Part of a small language model's weights.
Architecture: RMSNorm before and after each block, no biases in attention or MLP, capped logits.
MLP neurons of a small language model. Each row is named by its layer, matrix (gate and up: input weights; down: output weights) and neuron, and shows model dimensions 32-95. Each number is 128 + 24 x the weight over its row's rms, rounded and kept within 0 to 255. A neuron's up and down rows have the sign that makes its largest values positive.
Before each neuron's rows, "fires on" lists the tokens most often at its 100 highest values on Wikipedia text that the model never trained on.

fires on: " to", "–"
L7.gate252 [127 100 124 114 133 129 103 138 116 107 149 191 195  78 149 147 146 131 123 171 113 123 130 123 108 186 123 125 147 148 152 153 100 122 138 179 108 138  87 167 146 125 143 109 108 127 114 141 168 109 142 114 128  92 112  98 133 148  59  63 154 146  92 125]
L7.up252 [134 145 129 104 145 123 106 110 137 174  77 107 122 125 118 118 158 154 109 166 100 188 109 133 128 163 120 126 133 194 132 126 116 199 150 110 130 138 109 140 121 134 149 140  70 104 148 163 143 155 162 137 101 157 111 156  99 104 107 137 149 133 120  85]
L7.down252 [110 189  97 128 162 126 120 126  94  99 107 145 155 102 168 131 134 106 124 128 144 149 138 125  94 118 114  89 102 160 168 140 137 102 149 163 143 141 161 136 128 143 134 107 118  79 165 119 105 132 172 140 141  87 161 143 129 148 110 126 138 108 121 165]

fires on: " g", "G", " go", " Ter", " |\n", " ac"
L2.gate63 [122 133 147 148 148  73 115 131  64 111 148 167 134 115 152  98 110 131  99 156  86  95 118 173 119 125  86  99 127 156 117 170 111 136 151 137 128 141  87 121 142 115  97 107 145 119 115 105  77 136 148 129 130 162 143 167 144 196 111  99  80  74 119 145]
L2.up63 [108 104 128 120 132 120  99 126 132 123 175 103 135  82 141 173  66  92 172 142 125 155 118 127 120 106 132 118 177 125 130 149  95 154 135  98 143 130  86 115 116 142 120  67 136 162 114 107 130  94 134  88 168 112 155  96 146 142 126 127 175 102 102 118]
L2.down63 [130 138 126 150  95 123 122 138  96  66  94 114 139 143 134 110  91 156 133 114 110 131 101 117 106 128 147 150 166  90 117  98 126 143 142 119 127 141 138  86  88 106 117 106 135 120 151 100 108 166 143  96 172 169 128 138 144 130 155 153  98 127 134 143]

fires on: " |", "n", " was", " not", "m", "'t"
L3.gate445 [130 119 103 137 101 122 125 104 171  96 111 151 155 128 171  95 154 134  94 142 169 151 132 101  89  95 134 150 173  97 132  81 167 146 121 161 134 135 142 119 127  97 108 149 111 104 118 124 114 109  66 138  93 143 128 193 132 105 109  98 139 140 101 129]
L3.up445 [141 132 121 143 139  82 112 135 141 134 126 118  66 152 105 158 117 116 114 133 121 141  76 131 135  94 117 156 104 130 133 122 138 126 132 118 140 139  84 120 142  96 119 158 157 115 119 118 180 110 106 146 109  93 152  72 135 133 148 139 108 151  93  82]
L3.down445 [143  93  92  79 145 106 149  79 144 141  98  67 103 145 112 116 150 157 147 119 149 151 176 127 128 140 118 152 135  91 127  87 141  81 158 150 138 111 111 139 105 111 114 125  85 141 121 130 145 120  79 117 109 118 122 174 138 123 101 156 143 151 135 186]

fires on: " of", " for", ",", " at"
L6.gate210 [ 93 136  96 135  83 149 123 132 139  72 155 108 131 109 129 148 141 132 136 139 122 132 123 150 150 142 128 155  83 115 139 120 174 114 174  89 134 183 135 131 142 109 104 122 131 138 163 125 133 104 115  98  95 146 173  85 166 173 134 158 118 120 111 184]
L6.up210 [132 112  92 141 127 133  99 127 104 111  98 183 158 129 169 141 171 143 152 142 134 170 138 111 147 112  88 136 147 118 126 129 127 141 126 150 125  76 117 121 131 157 147 171 117 146 115  76 149 163 147 127 117 164 137 137 121 106 149 124 167 135 138 151]
L6.down210 [181 137 177 148 140 110 122 109 158  98 145 132 166 150 111 101 123 108 130 131 111 122 186 129 107 141 112 100 185 122 163 126 118 133 139 145  87 145 116 130  78 124  96 145 133 120 138 150 182 135  99 116 128  95 134 129 153 154 107 146 120 187 151 133]

fires on: " |", " play", " round", " qual", "offs", "i"
L7.gate560 [113  90 137 140 126  94 100  89 152 121 143 131  97 161 134 131  78 109 179 139 129 142 147  99 160 124 118  91 109 141 130 117 146 170 110 131 117 133 110 131 131 105 145 114 160 121  77 168 173 153 113 108 147 144 144 135 119 109 154 113 159 149 128 103]
L7.up560 [133 142 130  97 120 119 106 124 130 154  89 144  94 147 130 131 141  94 105 148 137 160 122  90  98 145  89 142 147  92  83 194 115 155 140 153 122 103  98 112 110 130 165  75 188  90 154 118 143 147 166  90 130 106 120 123 157 121 167 121  99 119 178 146]
L7.down560 [160  95 128 187 146 170 123 135 116 131 150 129 108 157 114 144  78 122 122 101 108 160 144  74 116 127 124 139 155 134 117 147 105 165 134 148 120 143 108 131 126 115 126 141 102 101  99 152 127 162 113 114 115 144 180 127 149 102 125 125 141  86 150  99]

fires on: " at", " ", " of", ";"
L8.gate83 [ 98 150 137  99 146 135 135 120 168  96 143 134 157 126 125 106 109 136 112 113 119 106  95 138 155 143 147 140 136  89  99 145 147 101 199 100 126 106  88 144  62 111 137 124 152 118 133 111 129 123 127 122 119 125  98  96 108 124 134 130 160  96 123 160]
L8.up83 [172 145 154  72 128 140 164 134 108  78 113 172 123 149 125 149 157 102 125 146 112 164 119 104 117 101 119 148 116 119 143 124 123 156 102 145 143 131 127 107 123 146 108 152 111 150 133 150 142 127 107 144 106 110 164 173 110  70 126 147 115 106 119 117]
L8.down83 [156 111 103 132 116 139 137 114 103 120 183 108 124 115 107 131 136 156 115 172 119 127 101 113 180 154 138 153 179  89 143 103 132 157 160 157 124 169  88 111  92 111 129 112 160  65 130  91 139 132 148  87 128 126 151 136 148 121 139 107 108 134 132 140]

fires on: " |", "-L", "-M", " List"
L3.gate367 [109 115  94 139 186 114 125 133 124 151 106 139 178 124 122 153 151  88 138 114 142 105 121 115 113 134 183 152 134 115  95 108 129 118 111 150 146 165 122 149 127 192 138 118 166 186 134 106 164 135  87 176 115 111 131 154 125 128 116 117 104 154 104 148]
L3.up367 [123 153 118 133 122 166 143 146 125 155 153 115 105 134  96 112 121  95 114 138 127 135 117 166  96 132 111 118 127 146  74 128 110 121 145 118 115 152 149 138 145 180 106 125 166 116  88 130  93 111  93 119 110 133 139 122 162 143 125 162  81 171 101 104]
L3.down367 [108 115 127 154 107 140 129 143 102 109 131 126 151 134 112 135 103 130 177 127 156 120 128  67 142  73 129 128  80 130 130 129 135 112 122  90 119 162 122 152 126  99  88 141 164 128 136 116 143 123 107 108 120 133 114 171 107 127  70 154  97 143  91 141]

fires on: " |", ")", "u", " to"
L3.gate211 [139 114  97 133 100 130 168 154 132 133 156 147 121 107 135  85 142 157 123 133 109 133 124 133 125 145 143 147 158 152  81 124 103 120 107 163 132 117  77 119 110 131 141 147 156 112 102 132 182  87 162  66 129  93 174 103 145 136 129 139 135  64 145 111]
L3.up211 [148 135 159 150 138 123 122 101  93 110 124 123 144 150 102 144  93  94 148 122 102 158 125  84 125 152 129 145 168 172 177 123  97 117 113 136 164 181  69 159 113 127 161 149 102 138 166 127 116 139 165 152 101 146 146 144 141 147 117 152 124 122 131 152]
L3.down211 [140 133 100 122 149 123 152 103 138  70 112 143 101 118 158 154 154  95 105 162  85 145 113 143 106 129 102 108 128  90 124 142 135 139 141 124 122 106 109 158 100 192  88  83 122 126 128 169 151  90 143  98 128 140 137 121 139 149  97 129 145 114 130 166]

fires on: " |", ";", " an", "|"
L8.gate223 [129 134 132  85 122 108 143 124 132  91 109 100 171 131 162  87 120 101 144 143 167 121 138  75 121 165 132 145 102 110 130 112 157 127 138 138  93 129 141 151 151 138 104 122  94 173 128 179 112 121  96  81 116 133 132 146 114  95 145 119 160 127 129 134]
L8.up223 [143 152 114 113 152 106 113 124 149  95  76 164 126 166  90 150 128 118 126  95 113 111 130 158 138  94 102 134 137 118 149 149 110 124 141  90 107  82  93 144 111  91 129 124 146 124 162 134 192 132 133 144 133 143 116  97 132 122 142 109 115 112 132 164]
L8.down223 [171 110  90 119 134 125 118 126 123 106 117 117 143 136 129 124 152 148  60 138 116 137 145  77 134 156 116 142  98 158 146 159  91 130 144 104 119 106 132 134 128 117 133 144 127 100 100 120  95 135 167 124 128 105 132 148 118 157 124 131 146 135  75 146]

fires on: "==", " |", " to", " N"
L7.gate226 [118 134  73  97 138  96 144 114 180  62 110 148 153 120  97 157 158 139 150 161 169 115 154 139 118 105 158 148 107 143 120 137 114 115 140 117 115 130 103 130 128 121 104 136 143 173 142 140 139  57 144 144 121 136 136 130 132 158 114 115 143 147 102 113]
L7.up226 [144 116 137 132 133 164 106 151 103 145 124 154 156 146 133 125 131 106 110 119 126 142 110 154 116 126 146 171 130 131 122 112 161 172 135 108 123 127 102 116 126 137 138 121 106  75 155 149 108 126 120 126  81 137 107 126 127 117 127 115 202 120 122 131]
L7.down226 [ 71 120 126  70 104 112 177 139 167  74 113 172 156  80 127 169 141 115 112 118 123 126 110 121 128 117 111 110 148 126 139 181 109 112 110 125 108 127 135  95 123 104 111 170 111 137 146 119 132 110 151 126 144 136 135 126 124 138 149 158 133 156 167 118]

fires on: ",", "or", "6", "For"
L2.gate363 [106 126 137 136 101 109 118 101 138 128 133 117 123 106 130 147 162 180 126 152  96 136 132 143  98 164 102 123 160 178 105 125 133 143 118 129 119 159 148 115 141 141 115 135 121 117 125 140 109 166  74 123 150 124 128 125 138 165  94  85 131 114 139 148]
L2.up363 [111 146 127  75 125 102 136 111 103 130 129 155 105 136 128 101 130 157  89  96 113 117 112 116 130 131 115 137 146 115 139 139 106 135  86 134 154 117 117 131 134 160 157 132 142 112 129 162 125 113  99  98 134 111 122  96 118 145  99  90 161 150  88 127]
L2.down363 [125 106 140 126 158 152 112 121 164 112 110 157 137 140 146 115 122 122 129 128 134 117  94 120 152 119 181 102 111 109 151 144 186 103 154  93 117  87 132 123 144 119 116 174  86 113 155  69 164 110 125 124 152 181 121 124 143 110 148 128 120  81 131  72]

fires on: ",", " and", " or"
L7.gate284 [134 104 152 121 116 170  98 114 135 114 120 123 167 105 105 120 153 168 126  79 113 136 107 152 135 165 110  99  95 134 159 156 159 138 155  90 100 103 111 149 144 122 142 133 122  75  77 139 100 156  98 145 145 145 123 128 127 123 119 120 137 123 166 102]
L7.up284 [158 156 132 128 146 130 124 121 123 131 122  92 116 128 155  56 114 150 132 143  91 120 140 136 138 126 154 128 159 151 132 121 118 181 116 107  93 132  88 136 156  82 164 111 139 113 103 133 120 107 106 116 149 137 126 120 163 113 140 128 139 123 121 124]
L7.down284 [153 113 140 126 116 124 139 164 128 146 180 110 115 118 148 165 124 166 167 153 106 165  92 125 174 174 158 143 136 127 127 129 173  64 105 108 147 133 143 163 118 128 139 145 124 120 150 119 110 141 112 147 140 129  85 152 129 124 172 156  96  86 108 120]

fires on: " |", "″N", ";", "|", "\n"
L2.gate384 [123 155  42 127 136 105 135 125 173  63 129 136 143 141 162 107 166 130 105 157 126 117  98 114 159 162 136 151 127 125 117 139 113 119 146 125 115 139 113 138 203 137  96 103 143  99 124 132  92 158  87 112 114 110 158 159 110 148 129 118 113 135 135 109]
L2.up384 [121 123 101 114 117 143 123 119 159 125 128 145 123 141 163 107 113 126  89 156 134  78 140 131  79 120 133 137 148 171 160 140  60 108 130  89 105  73 105 165 124 114 136 146 169 122  96 164 137 141 136 138 140 141 106  89 149 130 156 160 105 125 117 158]
L2.down384 [157 117 110 118 112 167 156 162 100  96 149 109 153 149 127 147 129 119 140 110 161 149  76 168  78 163 118 125 122 133 119 158 149 201 113 126 137 124 145  99 135 111  77 123 146 119  98 141 115 130 154  92 128 154 153 138  93 123 141 133 130 169 135 114]

fires on: " J", "M", " j", "J", "-M", " and"
L8.gate500 [ 94  88 180 158  87 162 134 116 113 116 122 126 118 136 153 182 146 111 120 139 105 107 121 102  81 124 143  82 105  94 121 109 145 121 159 129 114 149 137 169 112 126 110 134 171 118 104 120 123 148 142 132 181 117 129 141 156 100 116 104 107 100 106 107]
L8.up500 [131 117 123 112 140 108 121 163 140  97 141 106 105 100 166  99  97 154 105 115 110 111 112 141 170 135 134 138  81 130 110 111 114 142 145 135 163 122 111 112 149 107 106  88 110 117  99  97 103 158 123 126  82 147 131 103 140 115 154 126 155 122 119 134]
L8.down500 [116 131 132 150 184 124 179 123 108 150 115 130 125 165 154 152 120 134 112 136 113 109  97 146 157 135 194 153 110 160 135 162 191 120 119 123 139 160  95 134 128 116 119 121 144 176 159 131 160 142 120 136 123 139 122 121 150 113 112 133 143 140  90 101]

fires on: " =\n\n", "\n\n", "+", "ra"
L7.gate591 [ 78  68 108 124 169 142 117 134 139 123  78  99 149 127 110 139 144 129 102 109 170 130 123 121 108 127 145 124 135 104 119 123 147 128 139 123 108 124  74 162 128 121 128 129 123 128 168 164 132 175 137 115 161 146 148 156 152 110  82 126 141 102 128 174]
L7.up591 [112 158 168 121 151 133 119 162 155 117 119 157 147 129 131 126 162 108 171 105 148 116 169 182 164 133 114 154 160 149 134 101 148 131 122  96 143 176 141 130 144 127 149 139 130 143 142 134 138 121 103 152 121 139 136 167 121 102 111 133 166 154 166 136]
L7.down591 [ 87 115 139 139 147 123 119  92 121 128 133 103 133 131  84 162 109 116 148 105  85 144 121 133 112 108 147 115 150 101 114 141 106 134 140 145  70 164 100  86 109 131  79 121 103 123  95 145 119 142 134  57 130 152 140  93 129  91 136 110 129 133 144 143]